From a checkpoint of a small transformer trained on Wikipedia.
Size: 21 layers, width 192, 6 heads of 32 (1 for keys and values), vocabulary 4096, 9.58M parameters.
MLP neurons of a small language model. Each row is named by its layer, matrix (up: input weights; down: output weights) and neuron, and shows model dimensions 0-191. Each number is 500 + 50 x the weight over its row's rms, rounded and kept within 0 to 999. Numbers have three digits each.
Before each neuron's rows, "fires in" lists the words (lower case) most often at its 100 highest values on Wikipedia text that the model never trained on.

fires in: "gold", "death", "air", "battle", "airport"
L2.up680:509525449573410533555540625484478537501518431567549535465418418518544499554520533490516490472554457545525491542481420463502459478468456472439499546545490456563463573562592636491538522437524556435463476511541532464581604491602444421468477549555576493454416508523467501500528440580480559520560529509511486526496474494572539452526496435431519477506484474518494499549495482393492460567492520573580547463541479546537463538457572508548468613559414559561457543541476508506377627443385542599536497552464486442413502521472476435481454505569464479513538551511493513481433537451468436569
L2.down680:415499510447480424472447486506541560558454463489383507465465550428542526504551517499514551467500488451478454494388508438516420524481437573413536560518540439414508551535512484442460563569395520583424448562522484476458482487465428444503493504434552467465525556424565506533501500503521449530538504499426453569519629560513548644443578436493450416458441462500479475492509558484553472484549540431488464560521407574601490498563434464491488503449574501524503535513455499495452528495515547565480373433487551500491453502531567537547480488373479562443472468419428472509384458524450478481

fires in: "september", "october", "valves", "june", "augustus"
L7.up478:568445434457608466537443436469520499469435433355422445585406496475531479455485612541488483571462625474455413497583478476538456534482564525566423369512550496554479468423495468555509418502508503512472471565494427542495437462514405437442476523475547541530507410541498548466551527518467554395507512484478480517556458489626529541497485518455488539600502479523449532529500485541574583465507469492494468510491496498430506465530544562557602444418507531452540483441467535527482506552429491518499579498515449500550534510556495487441558511473408482569521496572569495564412540490410434484
L7.down478:493375458381454544543516520569510460503508526430525504518425539551530428568547505391520504434591505520452466488536535524542492412535506431437516548549392498476595544502390507452447465490517508501511523534511478524550526534563530505520498542518416515504499625488517406522520447543471482557460493495446478507398538488519455534424492403466495540452483502458468415477556591494439476473423429471570491429482489464551564507437433508621470461509462480437539458397487483501465435568544536519462450524518542377589581500550494477518481526380598431524508546541553509519561558505462424524

fires in: "for", "forces"
L5.up475:447585488502504438498509523475465511539481491410541514583411494588382482530478464402470466580520491524511473472472488526469571424594573521547406508513550514394463558500422506474439481474467496420562569587464472484482573556469467536518494516511505545578473512634554420450442483526494431536436519338516546515490475584533506529539476499465489509540481524502556581439440508566470460506480531540481479502547554505463475546456429454580431491491462416492498491501427429538478483521511535431547521459515397535468495511526535468459448512449522475492490463585470529698473374563499490491
L5.down475:487472512451549469491456515501503580561522542555518410489553546509493526555538540533490473390577493497514538426612520547536434508564441532487471447464535597437499579522510412429440402489526482593500475578527436477477480504634528546427551505501583593503552569504489548579544563527552578492502425448472458385491467560471482596513508535526493484397503526502482459542561489558570531524460551599489421487590633492537458495460484450481496523574427550573460488492485493470423438487423525516520505449501518372538436472483494522509515403503453535485518517537605558527478523469533530457

fires in: "with", "making", "offered", "offer", "baseball"
L5.up479:448415494561516481422501541552376465532510467503527513459425549481606567482515501540491477499603565484474482564538432460482533435492506499416555474447483458536498481466570465508402442501547544472566445489575563539463457401504502507513496596477535420543459534482486535502456523535479469570482426473486465494472553473560473471510502548475470520615544513512527356465455473544479533526482504462439513537509468538467459441497606500517544597409503525452403553560492552408525434528474548448456548513546548507480592511549639536532486584564518494547391502661492543567490487496474593480
L5.down479:526445464432414487535482525495444493474561460609564505484573599423586525529501509388459481505441509588506446450540464568400459487552470556526521534467413495439573379503535525577489529513495500494525553534478437428499490467512413431363443573461482486504563572530443514625489467415513478506506509603529484542442475475471511586432529466581440559348462475487493564502500588551499510459494462470485515562596461554518517521491446408493503547504546409498540610507502421500476580549467551404474503494500517559483532520555523498483467476515517510484534445464450478427512537504528519443

fires in: "2006", "2005", "2003", "2025"
L5.up281:536482512513619518413478561497473530527505611507453567541495518535441531461599537478471385492460482465508455531541516516455462447510524415508541492593482563553429534460485420512520490473474553575581459531504321456477527483451516509544515531549526478471479489447501490539521465486529415514507532492511498605564611531487550407615451522444476518517401414420548466522462545548536571559464386530480537459529455467512504521476466553603524490598509527535610506502582441488553542565498439475492537484442545507507511404555433559474477430570439485490526495490488446573407487505580478532
L5.down281:541593544497502458623511595449469526471504494526548413525465486466498603541445589561553497508619531507555533464401573532536420566474486570448485466550409515527512533392588489487455518503501448543541534433563558619467501466578503466549468455551526473485480631568543453490424464466528442596466548567499448540495472530373527499504452486567474470525540517474419541530456518581489494460528584490449541442536523510494528539460524521504491476492533409570473512480557510509441491423570569489468541500466424412464494517566490495480479503510554500474572479466420427512633438446495538447

fires in: "s", "0", "total"
L7.up236:449514534481429506537528399601438536477479517581429557475566548544473431547457555622427544455520432542506492437544545527494517494491525533472517442460504536478472433522507462453423398580492500419382557436477574508459496491554517536470534527519511484491574538514533435469606474470519507475543480466470458478431571465413589561511436451480494491459519464531581491474548481511472490596494534551509449492538480508465426481520366533470528514502499539535453542525393444543462420521506532456339439437496478523431502498535443535552424554464561457413494499559449470427439410460481554608
L7.down236:414585492572528464533473443482541596558480576497522515484477460408509487481572468469514448468465483467551425456512420414458522616511504524466476555530447499567493464469557493611476425501427473480489474462486516473506474482571511501562526489500485586461602492530410543479470589455462514410631530531448537495492447484587541483507503513504449553431490496428484587457472507484556499488440561463535526508552484593489487593497452487413586415491523564379497502517425597585630487480496531443467463481540472632543442435416496514506477490482378487505465551471507493454435503435505511526

fires in: "season", "city", "festival", "regional"
L5.up115:489497584525500526454483464472494463526513486643506511547538558511498446535478432511457566511490521468515486508398556444482513458507548549558518515392548485460513552402493505505570509474452473496575497538516608594576552467534540436531516456444522438483406492499529576477386526533479543482492527451496412520570439535492517566529460497514529492458467555641489613416474515501458522465466577455471499518529512499623521508433456535384618479443439588471469440550563568531543492493516509473496466514433534421442396493432568554394586568505548486496479465566517511555486450480525485399
L5.down115:479593403427470485498484510548507477552424406550461486497490551510493469377468451358475511453440520466545434524529551445535481510591569435477453536443504525487540456479514510515410482474561459573549541465475465380492542402526499461458479571494473542531459399392508494438487515486534512572562404453466501625491420575532572457455468463500512562466536459497565456472477515473507419596549454506463502520543397413428527495514441536479458532489542511558567473447518528551486493455446468509543503516464467574517596439435568561520468553466531500552505450421510500561553507575566422571

fires in: "one", "society", "scholars"
L2.up305:518484492502557509444486381443555420494526564440380469564510516484406557469575480559497500523457480544489491533448507422454599567556449541521566574491554490475536515487502431471534533503461560447491510565645490440460405610448500547511429569495490399585484568463515503449514562510521410561507510444558492598539450489432541489545462480562417491563509598481555457447520480465427568444453471508486560425473485493500570441518516548473525461446480551578514507530507468472449492462531427473536397479438517565502541557466571440475513476451500512576418399496529465428441510496513598499
L2.down305:531558535519522535376522630459419578445450434620469430447548407485583495520523516461499484535542565461438513468509474508518516535486508476510455539529507509448472450476451561455471473534589468467484592444545570477495511552489489460505460556520464544484503532543500480461435500529433500458394491496491567505533402531459512440540447405449532573567521388456503514553384456581499504475478560480458561539570489469498517487394491529571533504535495504536503572564427522495529623532587512475442455501510575470430555489471526487378494560522457468534496534541473319515539577478544537523

fires in: "s", "as", "private", "its", "ostracod", "metropolitan"
L7.up539:450533457570528514529553529555557526416524426454461488568528464482487441602629517527515475488467486460569458445494541438486427524509530415447474533502517515454448460525530490517591500454521487547454442433512553506443461466556473491446499536479471552505507545527503526475469538475479466440521515536484469466460395627466544550483533476446533482479455512500562397485558477517524492461497554539510490438532472481514413545439421470538436411523512521484428515508420477455517241508491479500541523532432462551422433362548465504582553484427543442413470554471451447483400473545575496502
L7.down539:493494482616457533427475553610494508579493467483478500485515434487512549498491437520532376477460535604485487506484491471542552485427452456467519482464480512442552498499558529506524433504438512491548458498403499559516463537592444480494539525459502469468544538525532479393475478475451530483510484476514574490501570489610517524601548427464465568528544499487561504509443441577559436459557569553455501409444464539457519503457583441430470420469541545439513556475480534562479598426552460468453604422423448551407454575434405432482574426461446427480431553490524434415522568529467529588

fires in: "music", "current", "roosevelt", "candidate", "musician", "total"
L2.up240:380484497463509497402516601459454508488522517473414459558471521425424540502548498496506472490509441608498539511614489336512484525508462507502519476525443566463484551560541493442429514433482475565547446423553417467451601508485502472578442498511480440490546529408488482477514437465494484445498492559463483523458377504552417569539505566442470577539419472561392533433570593474527531500515548459441504469540512484468539457505569418522437441537492443503595549475480529546469517501479542460627520503494433464465506553454529426521523461405552511568446555476442436566436460552546501522
L2.down240:531498548498531412474538500409387530528465559497606438547467536453600500604500528519458497458594440537525417483505553488483493411481462553553548499503617532482440559503491452489452506501512486508469507449458500501611538462537464519485490485556446516488550571494480529542606499441438435419572503495517490467524455577402426552475421460464537475598540498565433448457419493437461535466455458399497509517495509452533593367491502458558541480480493496516448496562496480580532501583566488552534489439549647486539547549474503521432449487490626449546443563529522504405503513504464496548

fires in: "s", "family", "know", "learning", "committee", "model"
L5.up157:543412480459494437560517364636473429557520612439540437498530456446563469558451535530520473479499535468542556484517487469544502515474475550473575545430616580495512548477459466554500601524517525473489507477425486551502512421433516468573509512511459476480504600473485533512439484521473533576540584534536512525525544468456430506494495605535527444536537549452410574567475489535576467490513449552519534567513480527494499511458530512442460510524543572312433420469413470449491608505413553572461604475566485473504547545501480445598488453503434500544492446443503484501462510560513564452
L5.down157:398463492470508440483478480411529504493580478486447440458487516459523485600464540393419496547502525562531500513498465559404518332413485593541542439517527480575541505479467495456530410478458505548532438546584485432419397566497470467558524492480440482525567543506558523605577465583501478428512403488470568479387538523460470578588465527473429526370483551562462489492604444568498504486437535452519384484555469533559453476515407536524521509550473546468434547535493565507481524559508435492499481485478544515498494496536498495546522423464510536425541488567467498469499455537501530414

fires in: "from", "born", "transit", "whitney", "isolated", "at"
L5.up105:433520577528438413456543584617474481446489341406415550544439569484471460451466491429540558471584463465527508439457479468495505546541527448502419467454557419468462491532585544526517448494462389471544532550561510541464474527467558446475501568526460512466507548517454465557511448558436491481500538509506507480470476429486483486496457492510407473496569555454424432568560517541432504459503503449548420561380518550476539597503454491476487440502551524483487535483497561544503608448514557424470464495586517524468571474461468532454413524454454490547456610470512561495481391449509631524
L5.down105:483365560453544473488574441561472529444518520453502520523568423482578483425500551489521540488507516540413533557575513472507569478487560514527547398413525445429577502496426465474583520518444498499509549536507480475556406538446498574402485522518545537557420473477435456471535450507432541408463547447485577512482551441499525537503564444450452471477559516518495432574447474415489514525404499517553502480495506431526475447494602536550517605433480471517495457455416418428538382387472477503530531447590576528538439528554558478441547456530513460479466518597503516485433511589578450458

fires in: "none", "nephele", "there", "2013", "2014", "jordan"
L16.up217:381464543434509508522518431498450579525490475516487550518475482518498501558482547579622477550421421356491516518523497568516506430428497568460460472451525546499457559520462527368481521432481497474475548605461458409498480439523453564510438522536405529424581435558478530532465501540530509469509599495455441584465531579530465496499503457454593506525495539547533486477553494486485510448458495458487481367556566508577419576552521582554480641525535474473616422497475472549488456471476546451453478528466494494475554506458511453546407572432479425519495516422565437496560477525462515476
L16.down217:610451539504492542542545391481541477491591535495584404448456423537447530537456529613475476458460470517530421535476490437381464537510476497492447531445539445469520426475529447524571407517500549561566493571443500546496516522567466519444588555510519500605428487511525496492448466510559555472505518512612486480663517532528524528563522529503525568444484459579404632510460485482560464490573482489534493458468464458523509407585481468417513455581543464554472505600569459487555485433569452490567539532438468503564461527394428518535536514572483461445459502516541486490504549533457523490

fires in: "on", "madonna", "raised", "praised", "anna"
L2.up115:553460537571430498558497533444545422528577484443513477563429461482449462516473456515513382508490497578522458464482446477446473576488463524521497417528493592411518556517546519530526490457507535466440550508493439505632459557490521415510481477532546524505507466532572580518550546484503546419488532599438480475504562521498529509573500497465411440516439528562482483440392434531505505450479461499506514393498431506584507463462489447501498466525504484549505539546409372522477559601461396514435509576474551472463374482594450552510548316487477487517476512528523466552476475504538404412
L2.down115:447516460604484445527508503428474568412471438448467539424556455403505535410486484393509439471496539489484458477479565577424478535494540494422568424473553518460556463408505392502501412592442435533551537521500600510445514523509450493450466488497427519569489532519417488512497499558476422487419441472435506461447453563474422506479513429455569450562474361438526467617419536563415429451439497573475452516533504534525509485494493523433509519480475496559497578538513466432527532452568474394455526557469425461533549470557561536463501475476478536490557475473457532545477553503492377529

fires in: "been", "later", "also"
L6.up168:534546526424465492527526460578589481533477429446468489477524467577587427559438558494539422450406521507480481480417552542460553521513442553484511499572498489459534536514431342463515496511442603503525586533567493521487523403498542473533555545419565561558463477455428520526486472530578568430551541444481467513425505483517431553608555495444463534525467525506549448511524434475474507536519467571557465470459487517523452475491471445510411517490471548527448448530502402572450475481482519524432509454430367461363482435529531581371430470505522522420421525501469407496519475496513560472
L6.down168:565536499503451456442445562577475512499513512488449526483425432555535444512522473529644456518492486528420563537494504517533525579395543507462324506540458475494452485515468505465462521448491489485452530539585555529554559570535576440544469423506459438513581513559536510464521555534455534451522457470522500494477456443616449510584599646474429531478505474481501494566505443480589512503528434440517497432514577538453513572497421503442462419553540456475546525501533455537510396491454476537515425465485566470611435429561518447527406458474482507499527478486556546562406490445583538452

fires in: "one", "line"
L2.up308:493482452483513469493568522488561466510503483564501496575397495426467503573629408533477451459469530536584538596443435439492474474569532568418520521467539431456544395478485496487531492479515476534524596565550539484495471564425549451542461463530528446495485468487455455448443462502519467520435496521569404554446488562511479489436485409562388439498577578457505484450440582522459523450476502541448524495354494489534400480445513483459602478446430505478477503423427524437496481516486618401546463502530511530417600527482456470554489434435515513511513401446477469484511563567529422490
L2.down308:440566550493555438400481498448468531506451492519517506568531451467535431488504507432480516499546546524490515476452585503523407540520442486443568543538412483423528519412479545464417500437480526401514633463617505388361531599500542494455461529537491517486546502414471513461479462494538557477458506467462494517499521543572481533573510531521513403463537491418509458432474507546508391612503569537508521572497474530521497488381443534571572532485585516486476534553560488471520512566498572598460450520471493513396537525557474548382506513528523476561454528452385433448528531522473552535

fires in: "of", "microbiologist"
L13.up653:433472465484518518375540440376547539541564485514518499479580526559519534611544451425509509515505539598498484444512533462547531484483600468516486605499476480593589447537552515571491555579497522520540439469544474539470545473485524478448520567520569531546473506514435396442483525519498515588513472458579564506563428515565520442544535491502451439482512464555555480528516541523557549532378477558499495606431516631527594494503466502456507542475468497569537388460504453481534424540554496435545576535561588441465474567405424489494579506500554559449515506519552530507417458511445578491
L13.down653:482518586492515498421462558541518493403494483541464496460432464550470390499436531410567472442487522504424485466506408540489433496515481601466427491543542487407515524442497478499466468413545547498491503519468527523528492531465501410491394450545485499432494500483551438526470454524431511532404416550520510415520388493519509500541514502557585461471513514528583477544467548541435442466598519473482501525469493394477490570504560517438507594526448517395551543573517462466569572518537446613524441444569478445480572484607577601552517519603529470459550533506404471410487493582517441524

fires in: "of", "to", "after", "why", "despite"
L17.up85:456605522425485487489549427402463475557483501538537535515560494441458475542506505516450479466481534481473504481457457430471576463493440530506554554452467468456536485461519527609484483481468483493460435550419394505499498556547516565500495572465551510491488513602583461526555471543421496535554411502492435591494533589518525420424485589561560506584490490408457457547515571471482570524550540626490451630482481559545544578512499504531532425529390481609507478567504482581500447438496501573537454591581549505495458497489577505411475519458549510518523608519504505581484429552585485444
L17.down85:502509471494567564486557493567488478497639543462521498445472569601525547509492483498447380503453551502499492446472493551524528484570546519483477512538517483467488562524455426426559455491434400525427526503498474567434533421505530503458521515520535458410499504461460533443587485483521513444509623571444593524540444456418450433526480557494513545410464480559565419547452432442566432539480535464388582541357573491528460453540401444559444593499590518483520541564487486466477481505506515458619468567615461455457435511554509506492478469566427490439468494521506547514510493542537534492

fires in: "education", "place", "last", "educational", "society"
L2.up406:617545519482545453405514564591640540476453493381391579502575489506471523408532565547505592424568508499516489515613574585510540463448569513450486573466529530484505514490414437417590519470490508515536486512556516434358490522449497501588468427527517415554530589534478421457510547516458435557480523510543559524584454438484542554518504539487466480515481523482465515391570485499514556521510526538446489490459537572472488435496435461465540492479501553475499490428486463566593486448551525428526466537476519552486573576482508470534580503453508570429483434444476527454449466530428479512
L2.down406:520512527545497521448549501530560463387520508567472462482563468500520474528462453501560595531602578460517469493460482463493448453515546336505509513557536471485579479496508547494503444421603542437576474359470430480513533509536560596448501528510571490531524510497523435462455494570598590485530509513457539496510477469499580537586376431488496527491543510530601542496464458403502514447487511560516602496513569428407508542410513523519573481533515576569520499424480429452514458460383513435497483568501547480459463528432508539421496505524498499545359530479550506471494588566498532502

fires in: "used", "considered", "called", "reported", "affirmed"
L5.up634:493451551502483552551456475451499444435558406483482446391541474519477529559480490477547515522419545464500535557424489501491571558487441486619543449540600581451564593534468522512501464546531390506485541550580492557573625569545462466510553469468519473440602567479564519484427512477544568568444519428486578481480485542548534566482540488431524450553527498409474545462562461527504525648533437521493542489564530509549552553427515525520498500590569517487507500495445454451414497502552567426562476518382524525412483574508408541460457468422537526469461478490464526470503446465444471568
L5.down634:584555489447497538467469507485536457379500481499435462477406502539479458570438521461490511512467409435463554475495581511524505505521429531468457524479555471487518503662565484521557580449486519455458439570551477583486479452577468507527459613557489437480488441536561612469577451518465514562496513518516473483429430443545483468522502480499454453437478541457519479483465524473511613562405411469481529529420524488428445515405485469586461386468477644494465507523556454452423472476480518513540423542512511513458509515551539555490460564503569430582501530523510406553532583526612554546

fires in: "october", "august", "july", "age", "augustus", "trail"
L2.up225:544505418474526501461542430419432536572542489506504490545488576494532387485434515497495457519476551481529491508538456491374510424545569551527457398522514369488525483466437552580420573498546549519528585518552441599520397558472565445495528431591517503496487411494435513514383473524496452389457534512575463601502496505555444571451419543541518541524507441585453521507440516504461576484578576566486537521484513443638475467463547458467504481521538529551526503464467524535576409426484541454448518481403421534510461509441520495490470454521486469498443483498526435455482510518599464482
L2.down225:434511493507482510547512536495481460565476507497640533539474547500438636504508439494407549487498450631518540555510562453463517565484587607544563522474517504471553453452495543511558498537524499560494520542572490479618544460495469441538531535444506511570516491519566417448525508609573477481488462584470472533459422524520453474694492457559547489540464515510538462479574390518504473454477516454557437459442476475484565539554382491492528488531524472393460424508506468520520506560481525445558448514430409455551465442455529476597495539452444483523494515530420554572431482451458543541

fires in: "the", "of", "from", "by", "for"
L16.up415:464482640523594466438526496528571454444458515475384558550426466546514501509452525445549579493479524501570519463462507466508482445504451515496487543462552455513495433549501548551441478498523534477514497388417493509565506442576491605500488432380544541532548503532501437530460649518428466453541477588551607515508522411432499566507493516481529487465414581443527550452474443483528539499557543500498510527443561444466411534414484461554467550422437463481563449462463533465446542502435511528583517461508414496577528555527421562426462543486506609490487505612421447540501483519523526559
L16.down415:529489463457466468531535591403491480497467390505608399551620538570482459552509449524463503505463447501510443466474505507597429498512449511574542509545435547569505456496541481463548461482485536394476444547501514458549475430378518338532542510582429476476509480535527490512507514462533477563466428461469477533476446444538525426520577491578497464589603476525497374536518555494514430541553492459604443481348490516508520529514481505489494436556498533441502645457481469466470559469524525472570526447448544537522560476506535427489584482488536456512500439446514486511496507459505396454

fires in: "a"
L17.up369:481471594466588475561557524438492555513574432438503533577537405576529487491558471453518479571469627564438511501524472491516356460494464514342545502426440524513502467568473471463467516525507550527437527521518489606489440573528531499514476506477521462533533488576493503517529475501510457591451524566528381486583455561441510423498493467442587470526469388559653562478500484521499438523507551460509464556533431468468531460446498540472432496515426512511513487570567452467457541537453539522461505450609556453480457518425508471535542367391481499566516511482469449543480486499449529489
L17.down369:488555426443552460571433482483539672482455496462426583485543531474551493500486474436525536515487447532481600445441580516498537502554519490547472503498484567553475500386474464400469420604494488576444470428510522480525466512511494445495474441461440545477554492476495592483463493509439525556512598502471389405516387470483545434529495486472440439483590609574467456514543463505462497483553551504605463486428445526543458447504407506475546382418551465536443477414500480508452469438496484581611473517453447523532471519543560496514532524510497453387483593524490502493528510516430538515

fires in: "family", "s", "house", "youth", "we"
L5.up252:523522404478538482500468508525425422478438671534467453502515432463516519539557501559494455534514512485455501480461551464505515508555567580409538565528478559471473434484359422417466504455503584470493456442414454494496497521467428524493535503484497441507480505452468468523438436476477495431528485530520564534493473412475402497534543528601510555514513534438471444515417502450565521409462493485501543498590486586520506444568443501501433505400500455432457455456440463526519573491464567497535544545593542573538564482501511471579504358527425545467502352513460492499558451593421478524
L5.down252:358535486521645508534538495456497466600438505498483580440427541532551525525463508542505473519516487509524449452538495443449503442523525582520541458532523580558496420557518475477478493480466502465460471444493471395426483571467512515556496464369446419417580520501575486467488529519504524481537422512486476459536512476542425493493455527575491561545522506513525546444602501487493479452608558478508413536525450494486525513563501473445602481478480527515544478495565505488476560589481467526432606463540444438497511424366496445571555430434513568416516345516382541504458472490452547520

fires in: "on", "large", "small", "trip", "only", "under"
L5.up333:493600507504462522481471540520543557468492461628489550579427486467416459519500523461500540600470452514511461544416472449462514532485555477486554461634450581527533455453503486501446488455500541571561523421454485430397510516464430457515512433526531432437490499576477400568508480477498437427503470427507501516444377544548544516492516359505485485573501433485608486526494471505493470481456601426503542463451478523544532533560548470604562472452479507524622546427468502473537536457570550462529478429481514510486465449520557471482385425517425520507478417507544513611530456530402492531
L5.down333:488597535489511571500472394541446416472470546556548563472503438512475466500509536543517440393504567550380481499529574508452475640516562426510517525555385580476508505488512482567526524497459413536383443490412594468547474457453415604457489413527475508456469489532469510397489533541474521519548563529523426482471482424503446516514488487469545541533554508500491534532557535528494483479587529600491487417500556473464507521540479490379543441425469493505552481468563598469486476522554581497462634445577533460502459447490526556496551491460500511490529605432516572562431477503480492559

fires in: "2000", "launched", "2001", "transferred", "1999", "1989"
L5.up213:533481551487509464544445458528483369554493380436487443538483507482481492538502563456659542507518480513479524452474536486537518450499544429498475436433534520462494518564554435533479556549498475468478594465437542533562440474483495483475485555513459430484549495532540509498522435543512488597464482455554414513458501496531473495526464541438527438483506579468495549634525514520518506567540429543506441531454484543480462575476429516452447426552500528483420474443329482493394582518538582594501501503516438547445542590499532453594462442435528587522461574548573542498487603538577596545
L5.down213:474431512493517413391463472506466429443510591505502525427537517430539479539518502561481489532496522557466519477570484517491568488431517580537495411454520519472512535551508423432581545492532572526445568491492546512557466503451481471419445541488409465473531512546497609571543529477419548458490533439407506470459481496530499579518564514511477522439445623447504387632398510503552532540422448620453462472488544468542421459487557463544544539565501512531383557601434518427477478520471507476537510575562545594582465492564473549491442467540549460517551558564443456463539485517571473469

fires in: "by", "this", "her", "such", "that"
L13.up57:475517531450505580465491449422615477534577453510524544472464417448530573513468548530477511504486478441411527463484489482534486523478530418483422483538524549448416478516540542534500492562510392461491481442448444498533366572369619535520459473406531548401497486545488443486425414504505545503473615555467542531424373541513424509519485515538509424441435421536510521510568505550532631539464470472444538520491429471463470554445488505541506523432464467541579548496502473478471597558566548559461477457481488509571561542465462562450478471524529590462468496489473443435530487444557513593
L13.down57:518537464484473418524541508570459485453534535484520445593440455470481480549526481547555592472461477586501369496512480450444533460451456489523608542541536410448412474554474470526590433433484488419340423481454415520486547553493475471570585475561517537509424458452544510645510563488521527530540492546501527451512571504529566514530560472493530545537576415493493539527488454481521407425546503462468490532348531495537426421547499443450553481449463495503514411445525475478508474426532442483565520471444531494428580411468418460537499552560529433510488533479461495532509475476485488590

fires in: "was", "a", "is"
L17.up399:494453508575492534529551530502483466492513447414397521489548553467552530590568421368477506508474517461518391442528494490448481396505524572433501561542506535638462525423474429448474497550562597557505437441476473519501499522499544460533545539481492519479533489533572496525455486566428524508500418508537474554555479492524471499499447462452469491482498523533485490518462463548490568539554534575637425443540487540526561523458433581425476490389403496500533517434489527413435356465515672472554517458489438490514428485420502432523527463480472464475523495475550443542535527443469588448
L17.down399:475553481497562406576435436591443519487565442443481530515455464494470459456517484477525518477573505470464463540464460547502514478546512438534652466466474516475497454446516484591503476460526502521477487551512505531586556597618558586564484541492467514537522563608422479538475450475512496546560488402563547559535455523442522545352454476505439543553445526557538494425551438495438473508471601486483464500463471480467577508444531501555495541450411549437509415568447410604489425432486404502523535555443591513509464531473493525545587483423606470541456569485467526506537501510514557548

fires in: "a", "this", "these"
L15.up753:408422386580423546495551525435449515456479484503490475549567499485577513463445489537426538506382546491422501445515473467511498535571462515532485388501424521435444377527601485543560502474504483557447428461454444501459574531466549454573501536473500405576552546422428460499505541485443608517456600526532492523494436414541500487611529491450537508467443502507496463571512512548565505446462407467481535487404447480496438530461498558510554456518524450571559430486515588432534492527542498536467537484562422533520526485430510463457470422572544483536586503487430433398539454466468547517
L15.down753:589427549485515470570419511524486472471614505459512536497581494559498470556542539509532440476511491516486581462496464491507546443537496574467528595472406414571483622447497472451554491536532471460566636544456531473470496456561518476465560446549519500574416429555519513519553442529512429497509438454469462505443486471519508556561469588536475498569493495471473539466538447378522495370566493430574473515346497432595459466522514547514471509394482457526522505457475484624464422477488510414559533468504582527534463478472494458535526479523389557484508474543544507501456401481450480564

fires in: "city", "program", "university", "school", "festival", "government"
L5.up26:516447550470527464445468471392445497491513599487502505541529457526520426510470540472528511515493524427489499497503576474484450465582501549466534540408614391448510470488440488537427438490558516438530476482450559551588545467467487532542533492528496555549489572522572522517454414557513540570430423472446506491536423577477506538554435520530506469508519479562512388520470561472521568485522520522421492455505469451490513440493415432495613522482497562484459539524511509530563563563541464428478571451463534461394403532452575551389559497476497585426458543676485521576474401517563539432
L5.down26:549598560521486478488510492434514454512459532545591349522477556494426533554434539399552577496545534466593528507496542589526507502554518507463523438434415478517540577506507419500402503424537460528547539449487476455357523451572524465481514531493467470534453569499501533557562551527626552487582493459462510672459438553483594526533482448559444570461486542513468513543476551502527487426521506541540470516492422515405581530546458397428491489555561520474537524516563540567522543451496527463513458489462455464553479414520412480474454521428530476474527478495492504497592528561483440549

fires in: "0", "2002", "2005", "2003", "2016"
L5.up345:540413490499430506520519520498504500454494550475431447505540425452485555472439477523530552514495536471577534458580468499485433447476440454448569371564527500473532495555433508524439492511472488531474483581484389494422564516444512498532556554487469499541576391439583455477501529468503506476460552461548402439490585512535527618537454519525528455446576475560504477507476626430523591451496451579407417508510490468518433538528532566606567384575572462575508531530533600490471556538475504453521479560458549487529466459527485553528531557447529437521572555500433525570566438549607533515
L5.down345:575432539477464496458447481453521493503617516510497498551492527492548472446460470537599509571507445427571472471408473586528456562452471454510572651499485564521526470601532496562551563592481496617474537487489524492493514548519490477559509492505542391527416554441595442415543544521546432566554412505500576483428463490433505526505530661576473553559526489452490601474514467501496572445501534496524415481505555494479502615481435451491489515543540412567475502443511586514477447431593463476454429590488490555447464519467528506479485555480526538505493535572519497467545579455491493524

fires in: "on", "following", "upon"
L2.up569:602519548567587471543496480397514488471458442557554618485476509495493458476469564407529451534518538481526563377535460529538475538498560564419449468522485523451463492522474514460497506490560570528436500537431482475587512528454544425471590496566484567596520442573530559526612509519435578488463501518431441445472556542547559417514443536515517527506410463546450428421550481550501466484540430492507474488500480525451592462557476429529541587453540454474474538538610538492541409498465432450383519523505531487543433446584521513460502447483487509479517491483471394496421499493505368407
L2.down569:483555435592482490505451565591454489424599533545421487469493510440440527539503577405507522397518569466503451519552561576471569438562543493481491375468663492496504491523590498563477488570446484538517459464435469545482522415415545608491556478471527617569395502463452464441565487503447506512514439480511449521379532532495504431505439427509517476492469483541487473461563474489450522493486451578539459476537524508442521517530464445413499482532368511453508506472497459523525425454468435409513580521491442610541512470494488416610519524497529473515528514476570459513523501541483521561